{"head_dim": 32, "vocab_size": 16384, "norm_place": "pre", "positions": "learned", "qk_norm": false, "bias": "all", "init_std_qkv": 0.0253, "lr": 0.00647, "beta1": 0.95, "decay_fraction": 0.869, "doc_mask": true, "dataset": "wikipedia_en"}
MLP neurons of a small language model. Each row is named by its layer, matrix (up: input weights; down: output weights) and neuron, and shows model dimensions 64-159. Each number is 500 + 25 x the weight over its row's rms, rounded and kept within 0 to 999. Numbers have three digits each.
After each neuron's rows, "fires after" lists the tokens most often just before its 100 highest values on Wikipedia text that the model never trained on. A number after a token or word is its count.

L4.up383:485527496497506502482477450542496513489551541462508520494513474533495474490533488476506504490497480502541478524527477520551558514497498523501491500498493498495472480567482510511470494500498486531522502586510510523491487485494509480479511517503526488478492475518542481474501459486530450522
L4.down383:466485497492530486495489509453501529458488477500467493540478489488500471480524560484504495499484522522546514490504455528503491482489520521521499492506485519501517513487454513518505507514536524489494497484508464484560478536495497485493537500496501473537535533554458534482487498523502484528
fires after: " (" 43, " \"" 31, "\n" 5

L8.up496:517458496483511472493518522459489508520526479502490491506526470485479521474485513527459522487458483505517497521539511441483524480467497519525459537524538499495530519473484485482469454537497454542503508491541516478538483510508533528510494534485492472504492509518511522465471483472544465493
L8.down496:484510527479521506437497492512506518464504518519460512480492418506560521462468517503482499568481533496481493477443488488505494486511473530505527525505493514488511515502454523547494487511512533463484519477536470487495498532520495519506498502520482512474519476477478471497518501472506510514
fires after: " the" 26, " to" 12, " of" 11, " for" 5, " with" 4

L10.up406:469508521477502507481473529497474449523500465516467511525498456545523493469528466490540498524489495559478490487474472484523514508467493484461492546430506491515517504504465511479480494488476471499554493499495531539503485494531484511510520479455498461512501554497502478458512487460520472502
L10.down406:534490503528519512497485494505484525514427485474487491474508485499496482468491466493485510476496503467486487463526541543558500533432540478488502504538503517499494529495504465505533506495479489534490506469501479491503491529531491493489524490516523497498503477465493521504550511426482492451
fires after: " \"" 23, ".\n\n" 14, "." 10, " to" 9, " he" 5, " (" 4

L3.up315:457502486466486521496519554515507522510490483502533479518446530478491473497494489535501463487524545483523513512546520518484497522483466491474525527489463512555529508457520497507473489530467515462510510487464497495499511466517497566494513492510505491496458454476518491519552511507480506491
L3.down315:491536494471495473512510493496492465498491516525520463505514534518507487488531511460520495557468465485495463511535485506515528492518514460533523515445484506501517519481465480521495515505449522521474452540504494526499473525499487476483522513443453450521504514518468466516472519531494515506
fires after: "0" 17, "6" 11, "5" 9, "4" 9, "8" 6, "7" 6

L8.up209:481555516505514470478481481485462439499519495503503511463523478491432492533507520469533539538489513506513522511486534509499474589537526519478520491533493534482497516504483407468496504505448506499502493501507492460487453520518521512498545521494461494526456510474494499488480497507493483500
L8.down209:490486520503459514535482492482495511509455519520473459478548517470533511505520468516478482499536531488487489500496503525506502570472461512487499517506479501486493540451520519518484506539553495524512499528548488477508510509454571507500517478485490466463496535523486502467541465520453523517
fires after: " the" 59, " The" 27, "The" 11

L3.up254:472514467539528489457447450489536479461494519522476527504518475552440502507500500481519455494547485526532469509520503520489463511547490517508516519477497473481514472534520470511472551513522468518477536501462519534501496450485500509514510482505497481536495454498508447476502482497488490501
L3.down254:499526484468489524504466480494491482502480466498521515481474483492479502514501489464513525524500501479487507510505512538497498450519510475488487542500543530516480512480511509501498486499512524463507504484490483523424448461497469496504534490575526479465485497518500493498488463487462519507
fires after: " \"" 26, " (" 25

L7.up129:492455505503515479501507508523559507478496508502500540497533506513451470455512527517463517483512503528536508481487475521481505531496483516535504512490489500526516499523493511515475498509512463532538461511483465515522505510517480509566437503513475487488489492549513516512492494516513480518
L7.down129:543505549473500491472481490521475460547513525503509481546489468554477523461448506507499470497488512510478482533477483488513509513531519506510488486534534479534536544433484519560527508481464516497477542493535510523492478496460494522490536511477496477510520489480478462465468499517475498483
fires after: " at" 23, " the" 12, " on" 11, " over" 7, " At" 6, " " 4

L7.up437:540486450499521551475500531510511460512516464560526513507521495508461474546515514534515546511519497567505492462521519525495532493455472524480525514527482509503456503524488491477496528529465481502488472493508471481518489460541461518513465499518533491483489487502483443481466530498517505521
L7.down437:499511509480515472496486461498540508540499480508532495507467464489532536474496490490499497517503477465504529538519503445537477485478553477460484537530499493498522476476500529516537509512523529525441488503529519490524505437489513505480477447463477515510520507484519484506519522492479550456
fires after: " (" 22, ":\n" 13, "." 12, ".\n\n" 7, " " 4

L6.up134:498474491466542514494521480514495458530515488503498519444460472518499514511490487510468488483507465488531473532489468505450520469518506515509477507462523479510491486476562473494516509470499463482516511492476544482492481496514519507520495533498546477499485519530480501526554480534558516468
L6.down134:506496533471508508485503490529537477493482493516532488450474453503500496495495510516538522499518459480506508483505488448457509506443468497519504479513516524483547501477549483517536496504523498483484486522503511477501533492537508504505480491472480495538511483531480483567535497517535497455
fires after: ".\n\n" 64, " |\n\n" 9, "==\n" 6, "\n\n" 5, ".\n" 4, "==\n\n" 4

L5.up361:444517529481496524475543470466522497466522475478517462452451515499500474542482465480565495468451492494492517506509472518502532499506460504466469492494517516522556515517533475487490493515496548495494504502447497532496542547499500498520568497541480451472477492546512494454497475495489515501
L5.down361:514473484484462506499474500503484512464487483510513512442514514466527484520486521518519488501464523497487486513503539488517517458478472478477501473502500529485501518539497452521503510490495544499547539533460475507503525519541452513469545486518487478503471497547507513461510519494566491487
fires after: "0" 14, "2" 13, "7" 8, "9" 8, "4" 7, "1" 7

L8.up562:491492489508491501503505517497504482494499494518491484525534466483556495552480471459524573525505496496512479532502531516539497448516504523489510469531516534428477517539512445488439529508533517490490514518470500546514473504484485526539516496472499505464475514497498519503492503488477475498
L8.down562:498470516549476473474500488529499516472518518518460500473532534507522511517464463473506499513473530480502520518494506494482502510484488475500494448431491485485479517484471491515511466528492512512509519505560504464476529501472490485494460509514512484462477496473483520507525445522482544502
fires after: "%" 31, " the" 16, ")" 7, " The" 6, " Albums" 6, " |" 5

L8.up353:531482493499490482508502511501520524528482501487497482536543517549487464474521523472529526459531486486505511456503507546506514494463503519532503481467479490520479510484495525517519511555483478491511506532479473489476507499514481519517559557514462464500482544502516473490481500510513529509
L8.down353:473537428489539517469474508462493456504521508544472524487442489526476494500496507475529513495470496485498496482491476499515478490505481470500528483493483517513529472503509467525537529474527581524454507513501516538514469495527494503484488485483510526507503460515505543517497505522526489442
fires after: " (" 39, "9" 18, "8" 8

L7.up234:508507497504471456484543522518501505519533510500502485470514481518570474497537520523526494529439502500524537505483509465521492507515480509486511496470508519514486473479506456504510472518486503466516490520482491537487514474516531537501537502502491525504491519477569498475531489483512455456
L7.down234:492571503465500438535508461536496514477528512513480516552506543523499504499561490492536531521471476506499506522456478503518481474454496547466470499502500510540464472509510541506558488502463512507478472506506495499518512506520506484497511502476521507508531465467493505475496490490477485486
fires after: " to" 31, " in" 12, " for" 4, " at" 4, "'t" 4

L11.up127:527493501516536533483496492513480493529499487518487502500485531475487472553483519516500480439493495471506485538532504490479579473511470491499514492507529510526497494474494467465485490477477526475519498512519455491475523495512516507528505492510496452467472539512521508502495518448522476535
L11.down127:490501459545477522517450526466532485523488501512520487461545509540490489501475508528479533534514498530484558491511521548485492479551550474450503535504475492496462527477493507490517513578485525493509517497469495451520478501519492502484481493503480503539524455472494520505491523510466450496
fires after: " the" 18, "0" 16, "9" 12, " University" 10, " of" 4, " by" 4

L10.up563:493494439482515505480510466503501452496484457497470514499479471490561463488546511503506563493542494531527515527497468479479488474506502531476495538517530514516456487509508469498469497518502515542467509526492508513485492509529483543570457535507514518512461470500495510551488512478526512520
L10.down563:530483509469477497522490516500460535447521528504525502517529456486526532514438482485486520527550495520527498484510493528521480497523521493475479508519485500496438482518482518522491495530473507510499465487505488504437539499516452481472490479532479506488500484486530558516470553467511530509
fires after: " |" 34, " the" 31, " " 8, "0" 5

L8.up219:502494531486474475479510484496480512462492496530530484482475500488475479490525479484473484513486519514492465509525531480439506539517501517515485510503510469459520517471513435501507489507464472528552471496524546521511517495481505520492539443549496447510473502516562485498507531496525497516
L8.down219:523523491487509524562457547489536513490525516491486481486495494505518502466524502498511547488538468525521549550485559542514441482535466465481526504478512531486475518515513502521479486526550529503477484506476540493500493483505483517482495496500476500470514494482508467513487512500499475489
fires after: "9" 15, "–" 15, "-" 13, "0" 12, "1" 4

L8.up543:520482472475499496549533477517501492492492511500492492569512494553509482523515507479480478487531482520546479519545482522436505469480495493532558504522508529501477490516507468559491560498503506517499495470482515531479506472515479520524556440508513484501486515505538517527457493514512488469
L8.down543:531489474460510470481495520481498526445476501519524548517466525475461487563498483507485511479487549491489442528499460468501502481532500514516500497546520482494490519507494504494509540481463512500534509524535488500490507491537515462515539491555533483561486520505494539524486502495541526504
fires after: "==" 28, "0" 16, "1" 9, "2" 9, "9" 8

L6.up521:507471495493503509477500488471517484493536462517558517501512526504460524486536498491479496517524483529518500470468505460451518522497494505489544527559495528508486493516487480514486494512467460460536471515476560506496481503513509464483512465500548493474466506508519494532521520491478511491
L6.down521:559495521499475470525520491505512474530477513500510524435510521528496528495511545506484500507511496455504504529467535510535516516459495592484482516502489504488506516515505499464452447515520484497488495490570499497484500455525482503477523507523487528491498503519499487500513501477522488478
fires after: "," 30, "." 15, ";" 8

L7.up345:522530477504494457522523528533503503520500507518486452491482459472527527488531524555571498498473469473492493497489510481503480465499499513524473476517477513524493485493485502450491496490528510470489469545473478488443516506517503481501521480551518457518506530501526496504538501438502550476
L7.down345:508531454532478514511487512479516505531457502491421505533532506472509473508506501532480479505529547549499461504491506525491502511492508510501554526506479512495485502501493465509520471479508537495542527506534480501551489524498524479503457502482508523498498518446486506524408519495466503536
fires after: "0" 34, "2" 20, "9" 19, "1" 12

L11.up31:478477480513483527491472533499464561497486514477490507519481534520509472520516507511472505531542478497492478520460451534486512499501493549523508482487459496470509511515474483509529546508473465451508489476504519505474495535491513466491512475534502545509481454509491485478502475505476507498
L11.down31:501514543537460491488511485542551539522453456507467526495495497501490488445478506529492470494521529478500461483482480465475524523517481484501504478501500528478505432495504542501482495514529502490505520479479498498495543473501494455510502529541511503511517486516499507514537481507478492503
fires after: " is" 25, " It" 13, "," 12, " was" 10, ")" 6

L5.up566:495509528507519475463489484509481530517493495524536491505469519510475497513535507513548489484469461515485480485513469478513460519529465492521471469508464488479535506482530474507505493534470468534532482516502475502530548510498500521528485502512502483554521490452555512466519456525485466497
L5.down566:535487447515504495521530538508466476499476525551546479517527506530492476482469530510475509503498509524504491496537550521478497476480493461467523496490508491526486507513538509492481528502498493510484468493541530469429489506528481497491523539491466494463503433508458515515521537492507501493
fires after: " was" 34, " is" 10, " being" 5, " were" 4, " |" 4

L8.up264:477481504532449467470523555516540512508500497484499487474523522507497506529484489478495489456525482479527497502496507571528554494514438511474498506495528483490478540493470496488491501507532475497478520562521521483498499506514481541511523484498493465513482504514486533484495467528498450493
L8.down264:520472511485507515524445482489499471516460512514462501498525495507488493484520462512494481481530504480470505555477462508547508518542501486469509519489508496509483545482479537473517483505540436490439516524497538505496475513508564463492496463471493515535480511471487530484483503535466507508
fires after: " the" 28, "0" 12, " The" 8, "The" 5, " " 5

L3.up169:512486501477496543483525503507464490483490533494504505483500491478516490493508503492515515494524490515477520517544513538508502501467470457501494462471527502490473514505497460447488518507518508462540516507477522528495463472497496537537495484471492493485508493567471507516546514513501509442
L3.down169:503549482454518486529537503517501481530496475515530501496552512475486526471525494498523530494490454526497501496525511499536456492505546439494496503525528514464475526453505473489462509482493471474484469503508538510465559530481515464503512498475486511552520490523507482443522517509463482488
fires after: "0" 18, "4" 14, "6" 13, "3" 9, "7" 8

L6.up198:530532448526487526491479536505468458501501537500500498458476533506532500505556488486504526457473511519488481498521494515468500496488526498503482491527483514496538478488494460533472526511444490464512494512512520526482481472513473522509503504568526514489494521484509455523463512485498517454
L6.down198:471533500461503528526505487451523509520491564490520515503484533483485537468474496481493519495498475492497517500553491488515474500488500482527531508505504484503513539513533518546522526496508519537509518480493476539503508470488519538461527487533465487461554497473566495472501493504490525464
fires after: "," 23, " (" 20, "-" 12

L8.up224:498482483531462492531512516497464473556482457537484444457498493507501510473490502527513516487497514488483513526473480495476506524525513463488484501491509535536517492513457489500493500500489492557482512571549524531511468493482453447528493486496483513490480480511491473487505474505507502522
L8.down224:497457504508509449471495530518509525455487519466503486491475496490473519507509468487509521474474548518483516534555469539499524477521489542492457520467544504511491479503474509537524515483515520470447518469498500515503500541544537520504489484501523521514498428473439500465510490504501521542
fires after: " " 38, "-" 14

L8.up37:524523504494484561481481524472492516500534455530438499512499517512476533555475506515528481525481490499508507491536472527490503454495478502497480485516500490502515478546492486517535469466458471512489489511513491526484512485453477488545484520490552504436519520519531509526513454480523478479
L8.down37:486493504504492477470454457506529490478522489480514509485578502471476511498497497496489483490447523567509460530504502524476531501519471487487495499482510488502476510457524535493493485480501549526546470548543497484492511515503533467513478460510494503519541493481473517478493526507507526528
fires after: "2" 22, " a" 15, " one" 11, " " 10, "1" 7, "3" 6

L5.up519:484523469483555519497512539520506498527494494541525472494513466457519470470520511491529528475540516458484500512524528532508517507502505458511510492516470511487509492479505485532483507537447500448537502489487498489519476493548494550464550503462533477489470472493522513485484497495488495497
L5.down519:468479469461483513532497472488497507502509484526531517505525487533537493501497498506500549490528513509465446556504516523505534493503534488509497528516527440485505501518507489492460544515477528482496465474511518524514492494466473480483462503449482500532559498493496473489506514509522511532
fires after: "0" 16, "8" 11, "4" 10, "7" 10, "3" 9

L4.up584:536515479501498491485520500519459500504488499480530518543495523494481488475519465517507493497518494477485487476583506519525491485488519528538505502513462496521495496506479452521491503517539478540501470517551502474476462561461509482503543495502511485474489506477493439517451513502525482508
L4.down584:509517516477478505552500529542491480451513518481514458516491502511499482493474466486540517479510480506475521520498470512487446532478512502500482461481481504496494479467531500509461508540494571521497521493555511472487517495513532507450516528444478484492494507493513540511493445471521527497
fires after: " (" 57, " \"" 22, "==" 4

L6.up632:439522468472499509489526488505512472526483503522471493526507524496496520535494527472502498523524514516518477522487493540510471524510536458508511502521496474460552531484495511498512517510470444522463525502528468512504475521466489514497504469466525523516487533526432506495497549543486561515
L6.down632:546545518517532470527519522491518532481506505504506521516485506479508468441540465512535500492505505479478523491535553494474496460509488494497474491489447516544458464508505503504478483510505527488498467508453468499511536499463483501518484525512489495509515498508520522501490494497495478511
fires after: ":" 19, " ISBN" 15, "." 13, " number" 6, "born" 5

L7.up170:490509505476461508498532507515455483505512554500515496446509466542472469514540504509474495494503477508537464520532479488524494492496532499483482477540486531470502512487499529490514529504511521495485461535521437516481470514488511518491586495487465459505445534504516521527478493489498480517
L7.down170:483463494503539506508496515472500502479462491497503502437529487504501487465490502491474512524528535518522447546502531493519551520575493474491493538545478483474498487505478517516521474530476474486526501517526534454467481530498511544460511511512461462468488533514488495519503562467493531480
fires after: " the" 48, " The" 8, " S" 4, "′" 4

L4.up507:489470466485497520511495494529494497477540439485471476508501440478510499527537537530503484537454469490522506518548480469481494489502492502516497515523490537489526486513447459533493522512514485478504477537517416439480494507532538514528519482514447483528493514529528490489532507485535525492
L4.down507:499473483523562512501493509498527480491430496484524487472513458493476496488473524520477490503566517490479511526508543508494485503541504442480524518539525464466506529521450483512523482498512460505467509499499536527512413507528520508473507556471469478486509461456506540532503536486520470489
fires after: " the" 89, " The" 4

L4.up226:562524521473469500518527501475503511489525526532516519527516455511478492534490548526474485501480503506487511514503499451496526414494482489523463478458516502489530515518466502498487521497496510479461511500499476493484484483496525524498533490520496496521502494478541509489490509479518514527
L4.down226:534528513470522477463494476482488558459515467501491515515528527468509448493460552500469526496536528524531494501526495489483542486497459485528515506524487493509485485488488523487470487480480447547523512497514487526524515525475535509498517526542472520484493451456523481459520551468565502507
fires after: " the" 44, " s" 4, " The" 4, " a" 4, " to" 4

L10.up272:471478496492531481455516475535478479507525525520540507496492553471488531511478500523483524501471495484516474479523476511505542488470471496457494512473546513504454509487543492456498544518511489523522476526496509493530470506501559500462518475490478486473495510547483535519481512509533478501
L10.down272:467495561530475483494483484505559493524492525473546501501434551467526497507485505502494526487527508510508514514512443480531539518509535486512495452541488476481527484480489505481521453506467521517499539510504488512524510529514520496512474455508475506495457547472495477513474474515473510454
fires after: "9" 21, " Z" 19, "S" 14, " S" 12, " of" 7

L8.up139:496482487443513460493499487480508499536524472524503513480461519468505491500564486452533528523497511484448521514495499500490518532502505484439489511487527499503532541484473503456506510509441514524514512494480481529505432449503494512522486526523459541526498536500496516522478529475470478490
L8.down139:507524436505501468470478485461462478511501510518455545487505507505546473526553530507498467476501539479475514532497498538496516523511495488509464498502540519502461489491517489497503538506499502511539458513523515473513464493459538519513456468485535481538487462525536506479465474507529500470
fires after: " the" 26, " on" 13, " of" 7, " in" 5, ":" 4

L6.up383:521511501527540524505538529542491513483449482509458529504488483486473482450528465481474508435511449471525472500543493525508507486505462531557487516467480523475507464503491441464481538522530507517509513489478481501488503460498479475502505487491492495483494509525517521525489482499531537473
L6.down383:489503483524520533490516510476516491515448485504510500476538517480559522500430521489515523522536472486499474492516524508484490525472518492512517476513503513479462524531478521514493508513502542520494489456518552526523488493506494529507489457496467517568506484497509480522505475488509481489
fires after: "==" 14, " his" 12, "===" 11, " (" 11, " \"" 7

L6.up22:471475542509501470479508507467575508484535488505513496520509496532469503473505472442536495499539485507519517502497474524516487527494455470515469547503487524549532499516490469512518536489497479540511485506520459492481505513506483507475525512479547471488538531498494481435519490482495505445
L6.down22:472483489491522488525479513502535493506512537499478548496492505487528499461495485455508485500534468488482501474535525473475509512510551497486543482489482543468494510533515547486488507485498519506520512448531486528487496472538462482459448496467561485477536564506468481519475510536518532460
fires after: " " 24, " (" 9, " over" 8, " one" 6, " short" 4, "2" 4

L10.up368:536481479490525503484456540490495512529534477481514517462494542527487497481508509559523446549503499465549502467496542478464498482474445503535509516493516502494478534465488475506516478492454480528489489504527491480487537474479496493509478467506518515494467493498489473508509533506522470486
L10.down368:523472514489521451503538490528515516440525533482562512516473491499511531524466466483473470472546485503458518451553465488495543504476490479502446494508516524487524475510477501515560477454481529497471543501502512526533491512507496548500496491509497475502545493511502545494508471470527475497
fires after: "2" 28, "4" 17, "6" 16, "3" 11, " " 8

L6.up550:519459513510516446518504519505520488489528479496517525487467482481482505513521519510462538506489479530518507512510504522462491485487521526451502503520476482518523468576509423509484486467489469524478488479519561506528515477489495485509545474466522526492490509501492494489445520496525494518
L6.down550:530503523488480492496502484506490504453486468501504490533543539483519490496505502488506502467499468507478477472528517544511487490441538540502497532502519516490555458497516547507517531501507521530512508508467499506528478477489481512544461492511520438464472464503460515518511516502516508503
fires after: " |" 27, " and" 25, "," 11

L11.up155:484511509530511497491487522509481470550475490498529491528489483532478551483518492523493521492476510541504481518511474469525511487480503488488490530488465531515508465494491515493517447578477495462511473482519498541499505515495533504513494487496431457521528544511540532548493484507514498486
L11.down155:498492492499505512477532547482464497528488433498469448539487562495508496502448449483504494482483488491486487458494514514494504501463465539501460487491477505531477512530519513509469521536524537504465534469567475510486458512508478500519484515523501488510495489527489537485527511535490491518
fires after: " (" 42, " the" 17, " at" 6, " |" 6, " in" 4

L7.up220:480492574507457545521515498519486533486493507521516480483500519526505531481483544505474511531480450494497453507501472539472507493496514530504513459491459464489477526487499518493547511469482549528457483526500497523487523515512481489465473507513522497561534478514496527491491511492511458509
L7.down220:505493487476476477502512545534486484497456469542456513464477501490485473491503531521508475486516535486504486499542504521501516508505514483532477535513540501448535550531489446508500510525540455503514494483522523441488509490505494552505506523526465461498471463522482492467498494462485489467
fires after: " was" 27, " be" 8, " not" 5, " Not" 5, " are" 5, " is" 5

L11.up424:538501542499508460498501498482489491499434499502520548498491468522485466502519482469499493480475499529492491502527499497537518461504493519495540503465481494522512497485492491490552507517495497544509488498505495504479495473496462502484478507457514487499492548517517493490517535511514490504
L11.down424:484469508493454510462513511475503500441537506548487499518478480486530534508518525484520491525523518480487550466522462523505533525481539515473511496515509512474455500513512492514481516490508491504504556464481490475503489497493516512496510461481526517510470474471502529526497488477471518476
fires after: " \"" 28, " (" 14, " a" 5, " of" 5, " over" 4

L6.up88:501506488514451472475486559505462481506465501477506487535559527514491474491453507507542474492511515492513522494464516515507509490474520485495531533481494467456546499499479461528491542483528447540478535500514502546509517472465493480546490545503487511516522502497486502425476480522503471500
L6.down88:478506498507495529512531432453510499557508518503485494467450476513479534539500504518478483489466496511426493498549526503517504483519525484518448477512483515526435485537504546503545494467524559472480486511458476516518504523493480478504506503508491485509509462491526482518497521488514505513
fires after: " a" 32, "'s" 11, " the" 11, " his" 8, " an" 5

L5.up141:501525480499534509487492521508556476454491497505523518485500553472505510513485460517481546540526503503492429527499473479471479511501486504511540534469492494472454466541498466488454509495519485522527503548517508496470492534528484513470505482483482454495479465486493473522499501485500502508
L5.down141:469506499477489483503484469512482481530533548500503543502520452503452502478462531474497477481457512511464561475505461488467487492472432507498527521486479480478532548469493522461501504497542536457489517493533515505481525483502504485470526528523502520530544505515534506486508478488510490517
fires after: " " 31, " (" 8, " D" 5, " Z" 4, " Arch" 4

L5.up52:539524488537528472489496495460515499471492423511526529537504493536491515519528475510488531452487496485497509513475490493519527509442495471529498512510500461468502478485509516514502514521462502534493501500517541493527460478512499472512485537497493473539509537495499527512452460509479533482
L5.down52:472514490504500488501495513503522511484508515470492493502522511524510514502440528515544501509424535485482494488504477497493498472499518507432481482503479505489509514554518492490493547498484489497493551441488487498524491542499538501469483510514495554484543468473536437496532512491513485535
fires after: " (" 19, ".\n\n" 12, "==" 9, "\n" 5, "===" 5

L11.up231:477521464508541518517549491507463473500511489529503528496532507539505501520495476500511545525456524501524534483519454479530479499496515522507491540464498521506536508471528495480467468508445526505507484483533492512436475466536501507537479508501467486520559506484542507456509476505524459473
L11.down231:520512463500493494515481526552464462451486462513506509474500501485516459484477521480480485461470492495512522524511491454563533489466518505529503538516508464467478502553527529514563519496496489511504502500462466480516456518493496501500501487490505467498492457481480498547558463481485476511
fires after: " the" 17, " to" 15, " at" 13, " on" 10, " from" 5

L8.up298:486526521478517492482490523494502473484481451516530511527515520479519501485558507490530478480527481484487470505487526493484483470510462528470536500509476538486519491523508513519489549460532528498518499495524516527411469513502500480508508518497487501522450515498474522524519487476499518494
L8.down298:500546483480507482510535480523518437491531493528485498498471489510497520490449494528515498496516501510484502523498528504473515516550456514529466509524479460484478474483465484511520496554481479501528547506458516507485485455547493474492504450508538570492501483507483485510476460466472549555
fires after: "," 69, " The" 6, "The" 4

L5.up381:468510468510518512493509506451526506491526477470505493429512519453502457535509497525523496512516478472501500478505509504488529486524511441500494525495510497499541484522531504512499506560504489486560487540449485486459520505522491554510537518504511456505448535515545477511497459538498514484
L5.down381:495514494464531471510504485515528516474520506501508478510487517502528508538525541494543531505509494508515465522474491470537472533493486516491499477502538456526569450477469497475467524527490532502519480472504526490507486508512468502474537502507519445538495455490496468453493480483477487482
fires after: "0" 44, "9" 21, "2" 13, "4" 6, "1" 6, "7" 4

L3.up272:506502459515509485522496489491489531493496511517497497471492518511493490508492472528496522496463504515448493490495483545479469414460479513465486505498522503502507502503499527510485489496483537478516491551513516535493529464569514491474475501516472484478503495512558514566475516500508456540
L3.down272:473504556486501501507434488508484515516516464492468492476533487487502471503510528499527490513504483539456501483504529534483538494473525505439462543484504483505520512476510477529508476486514535494478532469524530482491517462514495488499518500516502503514503551491524502514443538532542489525
fires after: "-" 54, "|" 15, " |" 9, " of" 4

L5.up212:502504517454525537510495447484528504527488488499540479492489515480487507480515492458456465497527499488527468502487530499487433543507513503518522505540507480511500501539544470494525489539494504499482520507467512462464561546512467495484541503504509508464488480512493483537506526533495496515
L5.down212:496447513506537475521475495530526475477508488530514469502478513536500483485545530507456489496574525490483502498511497524522486499533510497485487491526525440525464471506487517480477494494547488458448510479512470482523521521507478520490476490492449503516557484490539493446465510461512508510
fires after: "8" 12, "6" 11, "." 11, "5" 10, "7" 9, "2" 9

L7.up368:519478570497484509506488478535477510480543480494472494526561467462501519485519509528497478509491439512503516506525531482499494510453509507463538493499519532520528473496461510475538440476489529468501482514481490516529516482528481503517476517483501539497433515502533509490512454489497475518
L7.down368:484496514475493526477470460539520497492487438492460489485564460508490440477541487536551495541499488516486476528524483467499495508506507506500520508532465539505488515473494507501456492503510513481484571524459497533507520491496511505493489478494469507489457494492509509503520502511492507496
fires after: " to" 50, " can" 9, " may" 5, " will" 5, " would" 5, " could" 4

L11.up181:476520454513491450527524498477499474508516494499482480518487460515501495468492489510531488498478480499499480504550497503502537471464456476521461497488491504503501505509457481498512506506519507545530482523502526499533525498528508539514479473492476522473460491504478513551517516524512507550
L11.down181:522521491513516467516544508514516489537482499501481467507489450487508554490473469503514488474494526506531509534538537509547520476481493489502443493510521526507468490483499537508503518486523496542512528492537454515509515519483457512452533544460439481523447492487465484526476493525506477498
fires after: " " 47, " |" 5, " Liberal" 4

L5.up554:517510520502512533439506496511500521528509531478495497497489457560497473514466474507529510485492479481538527508559486495480525511469470488528514471503481479495506496482520493491539499472465471526514516482501482491488511498519497451484526503455501473461499545494459520459558483510545516542
L5.down554:511522553515500444483567506525484461512457506496525489447493495520477515485467498528550526485531477468524505527529471449475532523472471494512463525534525531477501521481540520512494529483499486514511477519532533496507476497499495507515477508482490529510485483501501513492536474516511500494
fires after: ".\n\n" 28, " |\n\n" 16, "\n" 10, "==\n\n" 6, "==\n" 5

L10.up435:485506539495496496527499517479477492502544511534517542489523528519512488482525527524458503497496508464539523509491544529440485509510476491497493494504506487528512542453545465503537508546447435455500488490512478487490487506521507501501525514462491487520497540488501516484472527487492466503
L10.down435:445496506535502494508509500537547484488512536484469493528451507454546518526504449464490465506490470515520471531544498462454536478496496502442509477517507511481509496482441551493531487514512519477516550505501553493508502544522485519492526515538494498505508506485498532500504446492487534536
fires after: " |" 40, "2" 12, "1" 7, " " 6, "0" 6, "5" 5

L10.up437:516489553519493447468558470524497479490549522506506540573456488500519455503497504495501508513498480481518515479535492465480514434487487495490508510490505515501501546524461472511512510440457532506523488493517499484503508488544507524490497504442525522460518496525459495526499481467548506502
L10.down437:491501472503536485522489508488521520509513476494508497478484497491485562512475486465498499475506548492498513522533459536482472530530518500508519447493507475500472454512532475462476469524530513465509493571511499489478517474517490501506471476513507500561490456499489518503485488548475546527
fires after: " " 29, " C" 5, " S" 5, " v" 4, " G" 4, " E" 4

L7.up467:482470536506475485515483499478466476510502480504500513483472530503507504473546486496498469520517479460522489516478533493511469510487477532459530489502508465510509438552492497548519503465468452559519503516476503485506491514475523531482503524500530545550439514501524512489477482508552496522
L7.down467:510493525503467496428516497485490478518517522484473498477531481491492533464486497512571529508491555528497505492483488458517516476552456553502506523466516508492513493509527511488501473523476534498533509537475529501512507508509501467473478442459516544517527520477500466490487478502474540502
fires after: " and" 21, "," 20, " to" 19

L8.up221:505486477497517539512496524454480503480471494465545519506465486515513489510507521527457477422496508463526503493464505535455498495479511528525573546521506483534503507517505508498470474522481486479548466490488506473447486486509457486485530514532516516480438551498476528489487474518498521471
L8.down221:508502519505512503511517528526509492489498519502513538492486478469494493514522472511501509538509514496485499529476471494486484528526487462506426506482460493533434544513536487506469550514510442534492525492501498498529545494461523505490481523559526474516514511449513432513546461526504522501
fires after: "==" 42, "===" 9, "0" 8, "In" 5, "," 5, "2" 4

L5.up176:487466489513455506536502557508524525501492496473501488547517549504538481533530450488543513507497482537492455499460508507496506498494511452503447519500509512474484492491461492494508536482509465520505489503479469528505463481506481453485480519491477512516472517485500499493473457506444451516
L5.down176:488472577475467464498501509461531481505497475518514478522465549472496518510501489481496501474500511500500512453479487455472518506519432519513469480508472511536495478529517524540488506509491578547518530559485461534534510512490495504528490504519497511493502483490484479494497522513493500503
fires after: "2" 20, " the" 15, " his" 12, "'s" 8, " The" 6